{"n_layer": 10, "d_mlp": 1024, "vocab_size": 4096, "qk_norm": true, "grad_clip": 1.0, "schedule": "wsd", "batch_tokens": [16384, 32768, 49152], "seq_len": 512, "doc_mask": true}
MLP neurons of a small language model. Each row is named by its layer, matrix (up: input weights; down: output weights) and neuron, and shows model dimensions 32-127. Each number is 128 + 32 x the weight over its row's rms, rounded and kept within 0 to 255.
Before each neuron's rows, "fires before" lists the tokens most often just after its 100 highest values on Wikipedia text that the model never trained on. A number after a token or word is its count.

fires before: " " 47, "'s" 4
L3.up726 [ 82  79 127 152  87 123 144  96 196 163 161 171 112 148 165 145  82 141  93 144 130 134 136 124 182  98 147 107 104 142 157 130 139 111 203 118 111 112 132 101 137 137 121 157 156 122 144 128 100 140 136 107 141 122  87  86 117 136 146 154 125  57 131 189  85 132 104 130 128 138 101 137  93  75 135 131  70 141  66 153 116 132 131 121 123 127 116  74 144 104 127 124 156 154 111 164]
L3.down726 [134 122 111 134 147 113 155 145  94 104 100 123 191 142  92  94 183 135 167 146 106 182 152 145  82 124  38 102 130 128 128  88 148 158  76 157 156 182 121 165 103 141  91 124 123 135 101 148 109  50 125 166 100 134 188 130 157 107 140  78  92 143 173  91 177 122 128 172 103 135 160 128 181 133 136 141 149 194 170 102  85 184 108 136 124 106  80 102 117 138 107 139 119  60 136 157]

fires before: " " 45, " |" 9, " |\n" 6, "1" 6, "3" 5
L5.up536 [125 110 146  84 119 120 156 105  99  60 165 179 148 142 153 130 101 171 111 195 127 104 174 102  86 119 124 155 165 136 120 118 138 169 109 137 125 126  77 135 139 143 125 114 103 104 165 151  82  96 115 138 169 118  91 123 154  62 142 184 117 135 132 129 133 153  82 158 113 162 182  87 157 147 172 112 168 170 120 103 153 148 160  52 124  87  99 101 150 165 172 127 134 155 129 137]
L5.down536 [144 137  89 133 164 119 124 136 192 142  79 132  71  77 138 122 134 118 156 126  73 115  61 141 179 168 144 158 102 158  74 147 162  83 168  55 127 144 207  77 131 114 145 119 160 126 118  99 156 178 160  74 120  98 154 114 100 153 104  90 144 171 114  80 137 140 138 110 148 127  91 146 139  75 115 112 125 103 158 132 113 117  65 158 106 135 183 130 163 118  73 123 144 110 125 121]

fires before: "The" 22, "In" 12, "==" 10, "S" 6, "===" 5
L5.up934 [186 222 121  97 118  87 122 157 159 106 145  87 130 122  70 139 102 172 114 131 136  86 153 124 123 102 110 137  99 183 130 155 128 135 127 143 134 100 161  99  66 151 120 122 166 180 135 122 129 131 160  64 119 133 123 118 100  26 121 107 116 157 115 131 134  88 113 189 133 207 143 108 133 192 161 119 138 111 143  85 118  94 112  90 187 124 111 180 134 119  73 110 101  89 117 177]
L5.down934 [133  96 160 188 110 160 142 143 110 134 158  95  98 120 124 156 196 128  95 120 144  61  67  58 143 124 139  84 103 181 180 156 152 175 155  82 154  93 162 131 129  68  78 121  86 143 127  64 143 167  98 113 118 120 120  86 140 125 147 116 119 193 149 113 110 134 127 152 100 133 104  94 120 159 122 133 110 116 139 111 125 135 180  68 196 120 107  94 142 106 128 139 102 109  87 144]

fires before: "==" 30, "In" 11, "He" 7, "The" 7, "===" 5, "After" 4
L5.up542 [150 172 148 125 107 135 124 149 109 132 145 129  67 137 150 105 157 159  77 171 207 145 117 128 131  80 130 125 157 155  95 140 143 105 174 120 119 134 163 183  77  74  74 177 129 146 154  89 157 180 156 128 153 130 116 134 107 101 113  88 134  81 141 164 143 123 105 151  43 179 110 127 112 143 126 167 139 141 136 111 179 193 112  90 149 166 177 166 161 160 154 135 121 160 132 151]
L5.down542 [102  66 174  93 172 140  75 149 104 158 102 119 168 108 131 165 113 120 158  83 107 162  96 106 129 167 165 113  98  97  61 115 122 119 159 126 145  82 188 137 114 110 133  87 154 149 165 103 123 106 106  94 124 193 118  91  82 136 106 149  78 201  98  74 134 126 143 164 104 160  55 108 103 114 146 115  92 143 103 114 151 167 160 160 116 125  99 146 149 128 104 118 117  82 135 152]

fires before: "|" 31, ":" 12, " " 10, "-" 9, " a" 8
L4.up707 [116 162 149  67  97 128 135 103 121  88 163 178  98  99 116 107 130 134 121  96 136 167 114 125  75 126 112 188 145 126  95 163 110 159  87 143 174  53 137 109 133  98 189 184 143 128 109 125 174 106 176 112 169  96 154 124  74 147  69  78 132 104 144 141 122  78 122 122 118 207 149  84  89 129 161 111  94 166 135  93 132 148 127  87 142 120 141 132  95 114 140 159 166 105 134 151]
L4.down707 [103 109 151 151 114  69  87 137  88 134 113 109  67 165 169 105 131 106 103  62 137 106 118  37 126 135 157 174 151 112 137 179  93 147 158 147 127 133 128  94  95 142  68 114 106  90 186 171 108 118 124  72  95 137 125  93  77 106 137 188 122 105 176 123 102 114 104 148 123 141 167  70 129 144  74 147 182 126 101 120 134 180 129 121 150 151 107 107 167 123 200 150  89 111  97 147]

fires before: " " 54, " —" 14, " |" 10, " |\n" 4
L4.up671 [137 128 116 186 123  68 152 115 188  80 116 153 144  93 121  82 160 151 137 142 163 154 134 158  95 198  70 158 133  74 118 159 147  91 138 132 124  95  98 172 123 126 146 194 129 126 116 157 145  57 135 118 165 110 110  99 106  92 132  96 117  60 175 176  93 185  74 117  65 162 139 120  79 114 175 109  83 101 162 108  93 137 134  62  68 123  81 106 157 139 204  78 125 166 153 152]
L4.down671 [137 128 169  73 142 131 173 117 139  97  85 122 127 135 119  86  55 171 114  57 149  94 111  64 101 161 110 197 117 119  84 135 168 124  80 121 162  99 121 162  97 102  85 103 170 124 132  93 136 105 109 118 101 131 193 134 145  91 135 121 127  89 137 159 113 173 107  84 118 118  77 103 118 110 123 141 127 125 148 106 107 190 113 126 147 100 113 100 126 124 159  98 118 143 141  71]

fires before: " " 33, " the" 12, " April" 4, " March" 4, " a" 4, " /" 4
L3.up903 [121 131 138 131 104  85  59 137 129  68 184 186 166 107 121 137 107  95 118 133 161 102 154 182 152 115 116 145  73 138 100 155 211 125 104 139 120 158 127  81 150 164  76 126 164 170 103 143 166 171  77 161 164 121  78  98 127 142 147 143 164 130 164 106 105 143  68  86 100 113 132 111 138 128 139  94 134 100 153 145 114 156  99 112  88 140 182 119 141  85 190 144 132 145 139 120]
L3.down903 [152 126  89 116  99 138 116 146  73 114  94 140 144 151 117 128 135 136  93 171 148 104 135 162 133 191 116 171 114 127 131 151  69 166  81 140 113  90  74 113 176 158 149 107 120 101 132 113 152 146 117  62  45  64 114 143  83 141 197 131 113 155 160 139 123 144 113  86  97 126 105 105 132 126 141 136 168 124 133 128 138 165 140 113 128 122 110 124 150 178 150 182 187 139 124 155]

fires before: " " 23, ":" 18, "\n" 8, " f" 4
L3.up52 [ 98 142 153 129 108  99 144 131 123 121 171 121 112 115 113 130 110 127 175 115 187  98  77  80 180 186 114  93 129 139 157 147  79 111 120  95 116 132  47 151 122 119 136 145  86 113 185 114 108  97 126  97 104 114 156 183 153 102 147 151 134  98 142 143 119 113  98 115  99 173 193 143 114 126 116 122 138  43 160  98 116 103 123 127 130 159 136 103 132 163  98 177  69  92 192 194]
L3.down52 [123 146 153 120 143 128 187  92 122 116 138 145 101  94 119 153 120 113 153 127 180 130  96  74 105 205 106 157 114 140 199 102  49 118 138  87 104 107  86 149 140 199 161 129  99 109 145  77 162 159 153  78 146 149 171 141 106 136 114 162 102  88 129 176  92  58 189  88 147 197 171 175 139 135 113 117 143 120 124 164  93 106  93  96 115 126  87 113  84 180 112 104 104  83 180 164]

fires before: "==" 26, "The" 12, "===" 9, "Ch" 4, " he" 4
L4.up857 [125 119  97 109 177 198 103  89 113 141  84 101 113  95 142 138 122 171 109  97 118  63 147 141  91 127 123 148 102 149  88 144 150  89 132 110 144 161 120 150  76 198 154  93 155 131 171 124 169 155 159  98 149 109  85 146 113  81 146  99 160 103 109  72 115 121 115 115 166 158 147 154 135 111  98 110 126 140 122 154 158 125 131 186  79 101 104  90 153 101  52 131 153 163  81 158]
L4.down857 [105  73 129 116 159 165 129 157 132 117 160 105 167 103 118 157 124 193  90  79 143 131 159 124  93 163 142  91 105 139 127 112 100  71 201  76  85 116 150 116 146 121 156  89 114 130 197 149 156 100 154  93 116 162 115 154 109 213 102  93  99 125  95 130 124 148 130 133 168 183  52  92 108 145 168 118 159 124 124 123 173 154 121  90 122  93  98  90 142 136 116 103  97 133  99 160]

fires before: "=" 20, "==" 18, "===" 11, "|" 5
L3.up653 [128 122 109 187 102  97 131 138 169  94 100  64 131  97 124 158 106 111 127  95 138 101 153 106 168 141 152 109 162 169  97 126 103 143  65 160 164 147 117  89 143  83 148 123 155 217 158 100 147 150 155 127 146 130  91 118 118 112 121 139 120 127 143 112 130 148 149 123 112 140 133 100 205 128  99 146 120 123 175 179 108 130 116 130 163 158 125 105 110 115 128  99 178 123 154 150]
L3.down653 [123 160 120  97  79 131  65 140 136 124  78 104  74 104 107 207  89 102 135 107 105  93 138  98  84 151 101 111 160 139 117 148 102 134 124 139 137 133 124  91 132 107 114  84 120 126 123  91 156 116 184  79 137  81 129 126 144 116 145 105  77  95 140  87 226  81 166  86  91 120 124 160 115 135 164 145 173 100 112 199 153 160 162 137 143 176 155 112 104  79 108 130 115  79 137 180]

fires before: " " 71, " —" 9, " |" 4
L4.up589 [113 188 107 131  39 142 108 126 179 165 119  73 111 135  76 151 160 122  83 167 117 158 105 165 117 150  95 152 137 118 123  96 148 143 170 121  77  90 130  88 124 166 178 193  99 122 137 176 131 119 214 169 135 162 139 101 133  72 205 157 125 152 144 121 115 105  85 142 129 122 177 135 143 108 101  76 169  83 135 138 121 148 116 139 127 125 112 101 174 145 112 167 144 155 112  92]
L4.down589 [182 156 139 152 126 110 125  71 130 124 160 203  79  77 139 104 149 118 102 165 111 103 139 129 166 134 159 136 148  82 114 174 111 176 161 137  86 146 158 159 156 123 172 124 137  82 154  91 131 139 135 105 122 125  97 160 143  76 139 142 107 139  94 159 126 138 192  85 120 170 182 121 120  96 141 106 110 144 165 157 129 104  72 148 106 123 151 131 231  46  48 147 137 152  66 140]

fires before: " |" 21, "1" 20, "2" 13, " " 11, "3" 7, " |\n" 4
L5.up497 [100 121 177 139 123 164 147 161 161 165 182 159  79  95 127 137 129 121  98 156 107 118 133 143 123 153 111 106 135 146 154  90 108 118 127 154 149 127 170  58 106 104 139 125 127 107 126 140 120  80 134 103 132 158 127  62 143 126 203 107  95 102 108 118 173 139 157 123 155  93 169 152 101 141  81 113 118 174 116 126 154 119 151 130 113 131 118 178 112  90 146 162 139 112 168  55]
L5.down497 [155  94 150 104 100 150 164  79 113  70 113 193  89 128 173 178  97 135  75 102 167 143 124 148 172 179 119 111 154 117 106 152  58 125 105 158 138 121 112  85 187 116 136 100 190 212 157  55 145 168 171 137  79 135 132 137 145 154 149 144 146 141 159 107 147 106  97 104 154 131 110 100  83 106 125 154  99  99 176 125 153 146 104 118 186 107 125 127 140 120  62 120 175 141 136 133]

fires before: "8" 21, "9" 19, "1" 9, "7" 6, "4" 5
L4.up912 [163 158 110 146 147 117 126  96 180 158 121  84  88 106  74 130 141 167 164 149 149 166 136  97 149 138 116 135 165  84 140 146 145 184 110 117 137 193  88  73 100 161 174 131 108 186 138 100 102  98 105 145 123  53 135 108 114 131 157 130 131  76  96 167 112 121 156 114 128 114 139 149 160 135 174 117 130  57 134 162 155 106 106 113 128 148 178 112 136 138 147 126 117  75 176  43]
L4.down912 [166 155 104 101 139 135 158 121 185 138  64 105 145 111 104 191 126 185 115 161 156 162 105 147 141 158  74 147 146 103 115 103 150 135 111 100 140 128 135 100 172 137 135  88 154 155 127  72 135 141 128  94 114  77 160 128 105 111 172 145 207 111 126 145 129 149 129 109  85 159 113 171 130 195 158 122 122  89 101 111 122 126  72 127 141 133 111 144 111 161  95 106 107 137 116 119]

fires before: " " 54, " —" 5
L3.up668 [127 131 149 134 110 137 173  99 144 142 176 124 108  95 155 233 140 144 109 150  81 142 146  84 150 121 107 115  89 157 115 144 116  90 159 148 155 165 151  99 164 124 103  98 126 154 148  98  98 127 123 111  98 120 126 134 127 107 192 149 124 105 217 161 145 115 137 143 175  86 145 105 120 143 141 116 144 182 105  91  85  98 186 115 106 168 191 108 108 154 147 133 143  71  89 124]
L3.down668 [140 156  97 144 134 170  59 147 127 157 133 170 154 103 124 128  97 111 137 139 102 177 150  97 105 106 122  88 126  90 100 128 174  67 109  98 108 100 173 173 152 164 151  65 144 146  63 138 100 169  94 161 134 150 150 122 128 125 188 134 161 127 146 124 152  88 113 123 139  73 183 110 137 123 183 120 115 166 171 157 170 123 113 122 135  69 102 188  90 128 137 117 103 179 107 163]

fires before: "2" 20, " the" 17, "1" 13, " " 8
L5.up484 [112 116 116 113 144  84 101 105 150  71 177 164 184 121 128 125  81 161 171 112 134 154 141 154 112 133 103  65 113 157  90 154 125 162 121  69 115 132 113 110 128 126 119  93 116  79 134 188 170 110 131 153 167  68 152 128 183 136 171 106  38 153 104  84  84 181 141  87 157 166 117 132 100 184 141 187 158  84 125 129 139 166  99 114  49 127 100 185 126 147 153  76 126 122 102 106]
L5.down484 [100 150  86  79  82 190 113 223 157  96 128 141 137 109  88 111  63  97 133 136 140  75 130 169  41 184 107 107 143 122 145 124 148 124 121 150 131 180 136 110 168 114  50 136 117 158  43 177 127  96  78  77 143  80 167 185 140 163 140 177 164 156 101 167 114 112 173 104 156 138 117  96 122  81 145 132  96 145 163 143 114  76 131 145  94 161 172 177 151 130 174 119 131 105 145 159]

fires before: " " 56, "1" 8, " |" 8, " —" 7, "2" 6, "0" 5
L5.up425 [177 142 143 166 144 101 117 117 170 169 126 148  60  96 196 150 135 148 112 162  96 168 114 146 120 149 204 142 198 122 148 146 142 140 164 176 111 104 113 104 188 124  87 178 140  82 139 133 114  66 187 126 101 118 146 113 107 167 200 182 103 128 169 107 112 112  99 164  80 102  90 127 113 116 163 166 137 171 133 115 152 122 102 133 122 186  73  98 179 112  96 155 124 105 140 107]
L5.down425 [108 134 143 153 112 104 130 117 123 117 106 192 108 122 123 149 110 153  95 173 108 193 121 129 149 130 188 104 136  92  98 143 163 137  58 181  50  95 173 131  77 154 128 136 178 167 159 106 138 119 115 160 148 133 134 146 106 124 158 178 111 134 170 117 110  99 134 188 144 112 117 109  87 119  84 121 146 140 132 120 141 150 185 107 111 107  57 159 130 104  85 175 141 102 105 113]

fires before: "==" 25, "In" 12, "The" 9, "===" 8, "S" 4, "He" 4
L4.up155 [109 121 100 122  80 124 111 167 136  68 138 151 139 155 111  88 126  97 171 173 151 115 143  86  92 174 163 192  87 178 102 115 132 160 149 154 133 132 220 113 117  52  95  82 148 139 134  89 143 157 155 164 112 147 116 133  79 126 103 148 108 103 142  86 197  94 110 115  69 175 143 102 100 167 141 121 145  83 115  98 170 141 109 135 153 119 143 166 117 131  97  87 140 128 133 169]
L4.down155 [125 114 127  72  64 179 168 144  74 123 150 151 149 167  96 163 128 140 127 118  87 139 132  76  85 131 139 101 121 174 119 139 152 163 185 184 147 174 188 114 129  70  98  90 161 157 154  88 108 169 135 111 116 155 135  98  15 102  97 105  97 196  89  98 104  99 141 134  57 125  85  87  85 134 168  58 147 124  70 102 159 156 141 174 174 142 119 169 114 143  90  94 167 133 177 145]

fires before: " |" 32, " " 31, "6" 6, "0" 4, "." 4, "3" 4
L5.up342 [105 169 168 139 153 192  77  75 128 118 140 163 152 116 115 194 108 138  99 143 131 129 140 109 139  97 128  94 123 119 173 120  86  55 138 133 158  88 145  44 142 131 183 183 146 139  83 165 114  74 134  92 123 172 124 107 155 147 204 162  85 138 119  85 105 123  86 108 103 149 102 155 142 157 142 172 150 150 102 110 122 154 126 160 108 130 165 102 136 153 145 207 145 183  71 124]
L5.down342 [126 165 151 189 138 113 111 142  85 127 123 113 187 134 113 165  72 103 117 204 140 132 122 109 125  80 151 173 163  90 106 111 118  74 138  58 113  98 127 110 103 172 155 143  92 161 111 144  78 129 109 120 138 149 170 114 144 123 158 120 138 157  89 105  87 126 102 167 168 121 161 137  91 133 179 141 198 141 107  82 117 129 173 129 103 157 135 159 163 110 172 153 137 136  99 158]

fires before: " " 56, " |" 8, "," 8, "1" 4, " —" 4
L4.up870 [124  77 129 142 129 148 176 109 126 206  77 163  96  92 203  77 154 141  83 139 166 173 161 173 139 158  81  83 109 103 107  82 121 111 164 106 157 194  58 102 152 161 109 153 176  93 141 109 149  66 159  84 118  92 105 126 150 131  92  91  99  94 130 125 103 172 127 170 105 120 118 144 146 101 120 134  98 125 153 106 203 137 113  89  80 163 168 116 143 103 139 135  86 140 146 147]
L4.down870 [133 153 130 111 115 140 150  90 135 129  98 187  95 132 250  93 154 116  61 159 150 121 152 178 114 143 130  64 116 153 161 148  99  61 107 164 153 117 124 130 156 158  70 174 180  56 166 121 196 100 110 102 120  92  51 182 166 166  68  83 118 141 156 135  57 104  89 193 150 132 142 116 137 128 135 128 104 152 221 142 111 142 143 129 127 103 168 106 110 104  86 112 112  96 139 134]

fires before: "0" 25, "2" 10, "9" 6, "hest" 6, "1" 5, "}" 5
L5.up287 [156 100 109 138 101 122 124  73 120  87 170 119 157 130  86  96  85 118 119 130  80 158 108 136  78 141 109 134 118 137  97 120 204  80 157 132 109 118 144 159  93 152 121 106 160 164 168 102 165 118 130 125 129 136  83 164 135 108 102 172 156 137 106 108 120 159 115 127  86 106 168 103 133 182 149 132 148 112 134 123 154 123 145  48 114 116 172  72 132  69 142 115 139 124 102 154]
L5.down287 [ 95 132 135  75 156 125 120 129 121 162  73  58 168 126 146  70 117 146 122 130 112 186 116  91  82 124  84  83 101 145  98 127 133 148 128  97 160 103 160  82 186 171 116  68 147  87 117 138 125 153 168 104 161 136 183  87 153  96 155 121 126 102 180 122 159  75 102 171 129 182 119 161 154 110 154 158  60  87 170  66 118 142 148 142 157 102 147 154 101 139 158 101 192 103 159 144]

fires before: " " 48, " —" 12, " |" 11
L4.up941 [189 125 130 162  84  65 162  91  89 142  69 168 109 145  97  97 181 135 109 120 118 116 147 127 157 163 104 128 175 173  94 101 140 108 139 166 119  78 152 115 108 106 143 150 127 152 129 123 101  85 127 148 118 148  89  77 148  61 109  93 151  82 190  93 140 116 116 180 115  45 178 131 101 135  39  83 158 151 137 102 160 103 177 131 112 122  69 145 121 184 152 100 174 148 138 130]
L4.down941 [118 160 149  92  74 105 164 124  86 141 125 182 117  61 119 110 138 121 134 151 128  67 167 152 108 134 110 149 138  97 128 176 116 113 101 107 120 147 124 196 115 124 126 132 144 135 170 140  88  77 110 117 114 151 150 118 176  71 134  59 137 120 167 170 121 140  88 116 189 122 115 106 143 121 137  77 176 168 142  91  91  94 141 114 116 142  91  92 135 164 166  85 117 154 129  94]

fires before: "-" 39, "|" 13, " " 7, "===" 5, "==" 5, "=" 4
L4.up957 [ 83 147 100 102 125 170 164 134 124 152 201 152 124 132  77  94 105  86 146  61  89 151 171 112 112 152 122 108  75 121 107 164 166 115 106 132 176 129 219 145 137 104 105 156 183 133 183 178 120 189 108 174  95  91 118  99 152  87 161  86 171 120 112 125 134 102 205  89 106 145 136  88 146 137  95 199 121 143 161 122 126 128 143 125 154 106 128 133  83 118 141 173 125 145 169 141]
L4.down957 [ 74 128 161 110 127 160 103 125 124 111 110 189 136  85  53 112  76 121 132 148  58 161 155 139  97 136  82 111  83 117 106 165 169 153 103 144 123  85 171 153 106 117 103 124 152 145 189 152 135 142 155 183 153 112 143  72 123  89 147  84  91  94 161  99 124  90  75 104  89 165 160 137 127 153 149 173 105 131 146 183 119 137 168 169  94 110 127 152 113 110 124 193 112 100 168 130]

fires before: ":" 30, " |" 19, " zone" 7, " " 4, " on" 4
L5.up203 [125 135  93  93 147 120 125 173 170 117 134 143 105 138 117  92  40 145 136 107 191 188  60 151 117 168 152  94 107 128 119 105 110 148 128 123  92 110  79 176 127 148 122 195 140 126  76 147 124 148 154 112 148 165  90 102 156  99 121 127 110 118  75 169 147  81 167 110 122 159 120 124 105  99 180 122 116  75 154 113  87 125 165  66 141 142  76 192 118 168 172 155 132 142 164  88]
L5.down203 [ 56 154 101  85 136 119 213 137 158 108 133 152  88  96 250 124  81 153 114  59 154 159 146 126 134 142  64  82 111 142 145 186 181 143 149 181 135 161 117 113  93 149 130  95 136 177 107 137  76 146 145  52 165 113 157 121 117 117 154 170 113  80 102 134 174 115 103 132 141  96 157 112 159  98 107  64 128 141 105  73 127 143 126 150 113 114 111 150  93 193 149 120 130 159 102  93]

fires before: "1" 22, "2" 19, "ern" 8, " " 7, "^{" 5, "4" 4
L3.up265 [ 90 156  94 140 160 146 144  57 125 115  81 114  61 120 122  97  54 100 128 169  88  83 117 138 160 117 169 110 125 149 105  80 129 109 159 125 133 112 177  79 129 136 123  97 144 166 138 142 124  98 100 159 148  97  96 108 137  56 128 126 128 119  84 169  65  73 172 129 143 152 191 130 124 120 140 111 138 148 147 109 113 117  96 114 116 137  56 152 104  64 118 141 143  80 108 190]
L3.down265 [121  52  66 123 129 164 123 100  90 114 117 108  95  86  93 157 113  96 103 129 165 119  95 194  97 158 111 159 110 174  78 146 159 117 168 163 119 117 131 170 150  54 130 149 102 110 143 141  92 138  69 136 126 143 123 127 144 130  99 141 121 156  71 171 103  75 124 150 176 149 217  84 101 106 140 115 149 142 167  92 127 111 119 144  80 162 127 149 105 119 119 114 115 108 150  99]

fires before: " " 55, " |" 18, "1" 8
L3.up386 [ 95 167 187 100 148 106 104  91  96 157 211 126 102 107 130 152 123 127  89 128 136 172  93 138  96 197 144 119 126  71 126 179  92  99 102 153 181  91 157 104 142 115 200 135 112 146 117 145 150 109 137 124 127 142 121 109 113 153 140 185 129 134 122 107 137 164  78  58 100 144  56  92  99 123 133 133 141 166 120 104 111 121 117 127  72 148 170  99 176  94 164 167  82 164 168 156]
L3.down386 [ 89 162 129 156 158 107 144  22  79 129 128  87 115 154 176 158 158 122 135 106 122 137 119  87 108 182 159 120 106 133  91 107 129 104 128 123 131  68 158 120 200 191 180  96 152 120  87 129 149 129  93 163 206 120  97  79 115 173 147 146 136  95 129 106 167 189 119 139  77 177 153 163 109 118  88 143 130  97 130 105 115 200 116 121  84 140 128 125 111 110 155 146 109 111 109 116]

fires before: " " 24, "0" 21, "1" 17, "2" 8
L5.up929 [145 200 149 117 124 169 132 101 126  97 111 174  81 113 202 158 166  83 118 136 189 157 169 163 138 117 138 181 139 144 125  74 186 125 144 120 129 119 154  91 141 137 123 111 157 169 123  90 105  62 138 151 152 168  89  85 157  77  97 106 125 166 175 131 134 122  90 104 129 104 137  83  96 187 190 148 184 182 122 138 167 123 105 144 160 179 132  91 121 116 130 147 138 152 104 136]
L5.down929 [132 113  79 180 143  90 104  41 167 129 114 107 110 107 138  66 164 144 193 148 142  93  85 110  86 149 105  90 112  79 156 114 138 226 146 122  98 136 153  45 158 152  98 105 164 125 131 114 218  97 106  77 129 142 140 188 102 112 128 129 149  72  99 110 134 127 141  90 144 132 125 125 178 109 126  93 193  86 157 106 151 115 135 137  98 125 122 137 112  86  73  89 145 116 104 137]

fires before: "0" 26, "2" 23, "1" 14, " |" 8, " " 5
L5.up218 [120 135 184  93 172 173  71  81  82 101 174 131 122 113  77 138 126 105 104 129 117 145 105 166 157 164 150 137 123  92 130 111  77  95 171  85 150 113 192 136 143  87 132 190 185 100 132 165  91  69  84 115 122 126 127 198 130 158 177 137  83 156  97 158 134 108 109  91 216  78 105  70 108 157 155 117 136 116 187 167 170 121 140 177 155 178 110 127 144 124 121 149 141 157 101  95]
L5.down218 [144 180 143  63 121 177 120 165  90  91 129 190 139 108 112 162 115 116 141  55  83 156 112 117 103 104 112 113  86 121 105  53 135 117 127 152  70 138 182 103 137 126  71 135 144  70 150 170 130  99  78 125 110 117 114 148 143 153 153  84 100 155  83 140  94 129 111 101 183 132 167 150 113 149  83 132 101 154 162 130 103 151  57 203 155 161 128 151 143 157 145 141  95 143 110 102]

fires before: "," 18, "1" 13, "9" 10, "6" 7, "8" 7, "born" 6
L5.up500 [138 136 110 156 102 136 162 101  74 151 134 126 109 155 146 170  86 168 152 165 140 108 135 186 114 133 139 149 158 129 153 132 134 171  93  94 144 101 147 109 123 194 116 118 105 101  88 137 158 138 104 200 127  90 108 138  86 118 147 155 145 118  98 132 132 101  57 163 106 145 160  92 117 132  77 120 138  50 135 164 155 121  81 105 182 119 119 161 118  99 156  55  91 195 149  72]
L5.down500 [146 118 133  76 127  96 115 147  94 162 149 139 107 153 118 128 102 154 136 181 165 176  91  55  76 155 124 178 132 136 104 115 123 128 169 151 143 148 124  87  97  92 155  72 105 119 138 205  81 112 180 153  96 163 140 114 114  83 129 152 175 158  80 126 112 103 125 184 131  86 101 163 140 109 124 194 180 124 117 113 197 155  85 152 144 103 165 122 128 129  68 119 123 181  80 123]

fires before: " " 49, " |\n" 6, " |" 6, " —" 4
L5.up803 [160 148 137  92 128 128  99 139 149 117 123 176 113  99 145  53 118 166 165 134 120  98 173 112 151 149 114 111 155 121  81  79 133 146 178 164 105 122 123 143 125 160 146 108  94  90 157 111  99  93  95 137  91 212  95 145 129 132 152  85 179 134 122 138 120 135  89 165  94 160 112  84  95 183 117 158  93 148  70 140 158 152 143  43 133 138 117 134 144  49 255  94 133 166 120  95]
L5.down803 [ 94 193 161 139 138 151 112 112 109 140 126 170 146 103 128  94 140 126 155 136 130 151 101  99 123 107  44 182  96  88  96 132 155 116 171 147 111 179 194 140  57 134 150 123 130 136 117 102  44 136 101 108 116 160 151 128  95  99 126  94 110 166 119 177 146 159 137 115 131 103  67 128 164 131 118 156 168 118 153 119 171 142 187 105 146  80 127 101 103 145 168  87 140 148  82  81]

fires before: "1" 18, "2" 13, "4" 9, "0" 8, "3" 8, "6" 6
L3.up765 [120 104 104  76 147  74 147 113 162 117 149 161 120 110 125 148 133 149 138 153 124 199 148 115 127 116 115 178 172 141  93 145 120 160 100 182 120 119 117 138 134 134 131 144 121 132 146  91 106 154 132 156 131 167 151 123  96 116 156 158 181 143 114 117 109 156 141 111 123 204  86 108  94 112 142 126  90 110 205  94  80 125 127 148 132 147 182 175 148  65 129  87  86  94 209 123]
L3.down765 [ 95  92  71 154 148 103  98 137 103 159 117 132 135 122 124 122 144  52 127 111 121 159 152 140  96 172 155 132 203 136 120 105 133 175  50 139 183 113 109 110 172 170 143  93  91  61 139 106 168 167  89 153 154 159 110 126 136 156 142 173 195 130 154  97 156 127 148  89 137 162 158 110 163 116 147  64 141 128 118 110  54 162 133 147 102  92 136 170 131 117 130 149 120 121 191  93]

fires before: "==" 24, "===" 12, "In" 7, "He" 6, " by" 5, "After" 4
L4.up179 [139  85  95 109  66 111 104 149  88  85  95 162 173 185 142 120 109  67 122  83 132 175 143 155 105  80 103 164  90  91 117 132 140  92 145 117 183  89 150 143  98  69 127  94 188 146 128 117 169 186  57 137 111 140 140 142  98 115 110 119  95 161 112 132 167 117 162 158 144 166 101 123 148 141 123 123 133  95 131 106 133 121  78  73 100 111 122 169 162 208 131 107 137 188  89 136]
L4.down179 [ 96  87 138 145 144 130 128 141  93 167  89 105 207  99 102 150 132 117 112 135 120 105  77  81 167 104 142 104 127 165 126 141 189 146 123 184 114  83 142 123 144 102 103 135 137 111 212 158 138 142 144 148 164 151 107 104  71 128 117 125  28 117 132 144 140 116 167 147 161 138  65 110  90 174 135 111 113  94 109 110 167 158 169 132 134 132 135 146  27 110 113 145 178  88 166 110]

fires before: "9" 21, "0" 16, "8" 13, "1" 10, " " 6
L5.up429 [114 181 141  92 141 139 132 159 118 134 138 129 109 138  88 152 105 182 217 196  94 114 158 111 125 132 161  83  93 150 167 118 181 115 150  75 118  91 148 133  73 132 143 141 152  93 125 176 111 120  98 151 135 149 124 100 154 134 103  79  93 123  89 125  69  81 121 166 218 124 122 138  88 125 140 104 155 101 111  87  82 112 153 136 103 119  88 130 183 104 176 128 118 153 149  97]
L5.down429 [119  83 137 109 127 117 127 100 131  80 126 157  76 145 116  87 140 119 153 184 107 103  93  95 124 143 132 169 233 106 154 208 104 160  67 159  97 141 147 138 117 156  59 100  68 132 189 153 114 122  76 156 197 158 117  92 113  75 157 156 108 163 138 140 122 127 147 137  82 130 155 100  99 141 141 148 167 103 169 129 127 157 134 127 110 146 140 192 123  96 147 105 135 109 154 144]